config = dict(
    d_model=512,
    d_mlp=1024,
    norm='rmsnorm',
    rope_base=10000.0,
    rope_fraction=1.0,
    attn_scale=0.0884,
    init='uniform',
    init_std_o=0.0062,
    beta1=0.9,
    weight_decay=0.062,
    warmup_steps=417,
    decay_shape='linear',
    final_lr_fraction=0.0,
    seq_len=512,
    train_tokens=900600000,
)
MLP neurons of a small language model. Each row is named by its layer, matrix (gate and up: input weights) and neuron, and shows model dimensions 170-297. Each number is 500 + 40 x the weight over its row's rms, rounded and kept within 0 to 999. Numbers have three digits each. A neuron's up and down rows have the sign that makes its largest values positive.
A block is one neuron, or neurons of one layer that tend to fire together. After each block is what it responds to, as a language model described it from the Wikipedia text at the highest values.

L6.gate133:504470447544486462476512554461483526469444543467509511462474482455570494568443484555475504497531481531574537519476486508526469455440467465512571493486483475520542543511469539488487493411436524509550513434563469609493542514488487555537466496453475462450508492502531532580468405500525494524479520564514530538476547545502542493510549518501514543580592470483532487469509505537519484486543
L6.up133:487532468456440479483514532587525575487533534505484490442530512486532533517459484486529449454498500537556487466531510513556461497614497519588462500478506481487525525489545488556429461456522555550548533462464458455508481539588551564493507536514490549493469489469523468470499517428539550474479492459516500489546488482489539541524483485499478524553558531473457505510517467466476477470450
L6.gate416:527502519482469528469512469509586479482511433529533460439536503492484574464521550545441571539536517529522511558481573552472522424521522497554472502500454427532513545500531574494499516522543517535472543526531458470566565488535557482496559493559562492458457523517524461450480463487538554455572521509449486555519485457408510398532480476547452511578482472526470515519485451513541462490460
L6.up416:507526485523450534600501599496497542527528524456522414461471514451452500502492524484480509530518490543523480511456495479508452534536499482519413485465494482522499606543556483519530433502482439509438497502524526515490572454501516439509468490499459477519521492446565555519514482495502465504517522528516470555488541471455473455499465477416437479571475435434515546480514453537501514509542
L6.gate440:552528540569468557568516545486508557508489555533463489458504504442494535428468506521530518443493542437472585474510457526533502490511423486573575549419531449436475505518527557514506509522498467627530467483520460540546484547519527496532513525504512476495465539484531476473475470487442493556451524492461479445495502496533426440515483528503489544582506528444516541498494573549521502538545
L6.up440:486573485450513529484459487547496575481503525521491576517457487472505556442473409524542415497530445427479555434493535492526471511463555393519472513558500515509534507520525494507473480525546510517529480491465494520550497456508475582472510546455520541548584507486529517556525488503455505510438470496503490510508482468435559427507446492485600480527550545462460463481483500421425450417502
L6.gate487:519603538503472449488466450506524514558427554449543542462486486463509565423521560543468579542515490490529477554512505554546526491493473453508537538475500505496483572542478513514472513492547595467522482502506453471515489496541535481537564432530582476478468486519540513535528435477548548485446523489486506534484450506516420462521542535507517509455552466539465488481502496495485488529460
L6.up487:530508517528459458506481462445528562562577501511574504455488504474433486408495511479470510514535453560527482504515521483538458470514440530524509517479437470498481500498438499488514487491515556560576483510505415555545461511496460542473499564576492592531486483486472545494444527489492544459469443520468478545429527470468522498516460553547484524472501459506539531508515454535492474527454
Responds to: Wikipedia headings and table headers. Words and separators inside section headings, infobox labels and table column headers, such as ==History==, Team / Apps, Heat | Lane, RBI =.

L5.gate133:479578462516481510552488470492594472486480468407547477547484507509488562540467453487537524516527467462451533464502518488516523504512503447547461477508483507505491467476463471520516516469479466516548514511375534516495490527467520444501488517515537472506573425555505482533473560475544516485474563590493492477558514550560481453572511517459495527471431462473377485416572451524552532502465
L5.up133:392530518497517557484506442504511506464493473445537504529542533488544533498484489498506518427483481501493463552487500510493490463482561463432440590495520493548581468464552433470474635558486510540510515520505514552460453509436504484448532502491523512460513493510531508475486468475449547453503503562571532523468561518526429443509508483487547523438520458482550488485586514421557545453485
Responds to: Final digits of counts. The last digit of comma-grouped numbers such as vote totals and populations, often in table cells (138,474; 9,968), plus occasional word-final pieces (turnpike, fluent).

L5.gate254:542604514485487510530466552551469509569523552539564447495486461480495511475489615530440449459491480549445473552449472466475498527446546499505485521491505493448451507498469417504510538444514546562493505460500536477522573583484462524483519460527485426491523522490523599479530468520483555456486511571555503450485479430492446475552541556505522483447559506511471490535601501502515532439564
L5.up254:527483419550538537524435511505550499547564479486497563557431503533498489550493523516433484508560536513517474529474551489475543505518577493528581522548507445478520455552494533473533519485516561553500500511444497481510446552502536506474489491542488505519487596539562498587517519424533527552483520591527466574465558570529523466525560592517474556487561514557542497499518525494499500493565
Responds to: Wikiformat section-heading words. Word pieces inside == section headings == and table header cells, often just after stat tables, such as Singles, Seeded, Yds, and See also.

L3.gate42:542495541547520471525537528487492465479502494515475524519453481516532527470523470448529479433481442544509489494532510465462485529436441466510539492429510517504502528508488434472458502449479533437495515499551488499433464470495435591520486559492513575445483507532539553494489465505478599464487442446503450517528548448543479550461483581501532454551540532511502483589473460494540552532441
L3.up42:427468485495469487521487476416530472487525494526505470486441523482485506488532539475523549490504501444503462514450455522540498485470554488516457427503435451513486540508566467508552485494479503455550469507453515537424433548493472428541574435447513506493487542572506491487541484498488483522531497527469470521545465489532514467471532509545456532466525473473404558493474553548506456477468
L3.gate173:452484444506501567491473472475542487442515496506465504554491483463556546474517494631493451567505464491490510495511476499464492510521535500537543501460451492477493503425464437489541565467472534534407538547523568521476538517508523532522516479520560522493502530618490530491523523552533542492439519515589512475545485480474520490535505489479499512520482469446439521479515499555499556553425
L3.up173:458513495466465437434482465493509436532456431537485434469537481527464507544535496487538453562559479489497420482472501511462583491449472500552444528579564515446607425499491479421483473538531550451554487559441458487475435565485450449494509491465475504498591491496458530535526555475460525513463481480581521442491538547514475485528514524521498565568484480514421444446496437537509498495462
L3.gate856:454560451466424449447505454523536480447417502448527492514536499520508498506467500431522425580506542544443454607462548467459538569463504479539460490539477522491476479488474505384556530403518494458583470475555484523483486525492522455483402471471515490565492497545473529464467478467509545528487490504476540491534429446524522498565460549527509462469526486426468474497488501495542570447472
L3.up856:484475466581460466456532520476435523550479514532462588568454529457498505459484465521449525526439508544498525533460512516495542460417536508540575425546523497418481534537529485496482510548460475464435428542529523465546494453528525432484472489553508484461531517542441475528444498497465524517544424464544460572510467496559554520496543482568557498534504525452500485605407476483507423455520
L3.gate905:447563521533485559545485480511410504468519444474563446513470438525523515485433459489501450496435479508507535501511505521568474465452530478528411515467466519517604530483509469486475577523510426574476539476495555492417523499586415511548508496464501491465509428500531574477498480501479510516555540470513524556576541515518421474524449454485424481492461497493490529489525446491545442430456
L3.up905:432458566544515512449470398494458477445543462526557441481541509491488499506491466474513551556528515537548420488507487504531478557491466493414400471528513547486575529445525542480497513478478548466486459536459504395500500512454418476547437521536495544499547525484495499546461533435484548536566528539443496544510497509504443523524530478501442487518505530500533462453459553564553521497381
Responds to: Final digit of numbers. Last digit of a multi-digit number, usually in table cells or statistics, e.g. 2,24|1, 3000m, 165|1, W 110–10|5.

L6.gate9:492471484574433463452452476527466464507491460487494501411549490450491466511474522580525542468492562495539488428501444487557551488527579512566536437442480464500451458499555532602507516477583498479419468453433477520521610462493382525476517424524515446476499447525452557427490507501520493509528503522552442497502450469541421449512451484488553466504485564478480552482496563530468464533479
L6.up9:512503513518502564453523419540530576466518503553491479525534583564533506542410514540486436504461560498494492437561450486479601459538554533575471456404548461525579480555537496569455520500547623497496482517467443477472483515457528543490570408443497447494506416475464525485453531479452492471521456559563529550496426484470467505529552511446465580524556527551518530499503510501529458507564
L6.gate400:507542526501510472537531477496537454463475541502518498457511471573527491455523488584482516523459475494530502494469575441517456508502465501423556475481436478465503566559555486540412463539566483447465508508503535577508462474500548541526530516465460496479476491466525491488491491545561551545457514495538548576587456518515546469484553430462457416521450546464402490540551460524487507483541
L6.up400:523484556500436462502470501511511561560510500536486499526506537496514501488508412513482493434494558461551510466494479509493436558512482531516477472480452478530458611524564470565426564465450536472456526432467475517558482498516526513467510516503487492460530522456504514552465520556489499487588549507494521491477512490467417482454416523432566484489577528507435474466508411478517486406558
L6.gate646:559556502530488497538478533508485547490459509557495474473556545435523581459511436506450510492500443467519513491535505515492531576479564457528479524438512407492525527543533466573479520478551488510462418468426575523576519490486514561502480408534464534530497524535505581452558549486507557383513456558512572523549492502496456493428480544543455544580443501524382394546477556483503483526465
L6.up646:497465509544520487456493504494567496511579488571486529565495561500529493529461452490489474442453544564568473447561500515581477474545490562544437547482431472478485537549466490548475516502492555499492501540504483492502538449527483560410559530527413550489560559451432525441467401502461535520488488484486507512453488442548509464387447578455496454511506452443532464490519467446492470472459
L6.gate971:531506494447558424488521470524526510502533424538528518478540589506506563495486548422549446600471546471433490471449530486512495468465488488522460449509438454499559466477523462530492587489514514516507535548449531542480491478478472504495453497526487493480539496572518519524434514487543559476502537543465514544519531503598469477476540505417478460452483534470462495481574522516523453537463
L6.up971:476472471490442510543497512413458510537557509523516502476462489527529569442482445454466489532545506472490483477524530464517417529561471502557487509521479551494523492491541486550471553517512521534459490511486575491468389501520530543462557511501517483511493526520507434400473545439454520514506502426521469475557546481532503462483552570491480519484437522485504592530518529488477502496475
Responds to: End of large numbers. Table bar separators or final digits right after a large comma-grouped number, e.g. vote totals such as 2,948,643 | or 5,429,524; weaker on closing = of page titles and mid-word pieces like in-iti-ative.

L3.gate264:518540469498497470552520527524475513544465554474587514493500575461471544491519513558531520458554461441529539486522472470519466533429516465489512487493538537540554537468499477497473505509483484516459490511588474521506554484514530419433486451476488529486473536548498539492496434541580485479467500514513520497540502502517467492509554447395449564455545529487456457544494479543467566485524
L3.up264:525454472455471506482490534563538506434436467476555489476578484500524555522523588485482531512511557540541478428505514464524505423530494477508613494553550514583471481456456538520531516449565527428492471525555568510519568566455529463540486510526514576505493492500497523505580529571458540493451531498520540501522486559526531491463519447467530543527447474519484441522517621496452538538459
L3.gate344:532522513440510458491515470535493522496488575438555462462501597526485473490491629504469446529497513476483527479461548434517414477466505418563417489510513450509491486387493491473469451453458542507532507452469541522453531576489508535446463442446477512480456485525442564544473533500551541393455511482532464457484516488478507619539489517426512556426481557585509455457530494530528561655435
L3.up344:592381448448547542470486557493542539460502455478540524505498498539467495412503537506417517478515539452457483548480496481437477402507500573484507483488473514443521506487529505560502440521507514501442477444489467411519541508546451466430507595488504481466434534471454543559441534575478513490500513496451525489524441478476488537481513443502523506536428506509525499511521483463500493559498
L3.gate494:541505575475470544527465514531544516547496509512486433512580563417540491473508560535484473504537503485525508539541521518442492472563540487480502469459507434535439538389507523545481468405540520494531535492521548509488527537494486477493439439415485454525428475567518538456510448465575493432545534573527514450521421466523500547506495543467502518525471535556508419503487494519500497563463
L3.up494:520500575514491555485453504459550548509557570481536461494450486566468540428549489540437481459505524542418490488480436417480527445489488544532542459554543525532516521479467506549528576493545491434470508539514522456463491492494509507524483473434553484514548485474472530502448485501533485505514501475508470521529508480527439562480474570521484473482559567437450435544483482510554527521439
L3.gate1012:558565454507494557436504552486472499506531524413609499552511475537506541438503541503537488539486545459496531469498467443502516499541485513525496531460539526481498561499518483467503568441536544515485482486574491520491467483499517490444581491486555519420459490536526558561498464517492523512505473517437504502561478435517549466530591560552579444518497482571445539473504523464495523469527
L3.up1012:535445483427542470453481534516502487533539516433547540556524426413530485558498474499462485538513465533470516508484480483432467479519531472485522489567544519467481446428541474550541553435472457445464494435519523450421448486509533417567469532575459505535465528500536535504490463443462493541503518478532544479523445551542520480544529551512474490547523542538539499478546542521545464511506
Responds to: Closing heading equals signs. The first = that closes a wiki section heading after its title (Early life=, Cups=), plus compound hyphens (Kingston-upon-) and mid-name pieces.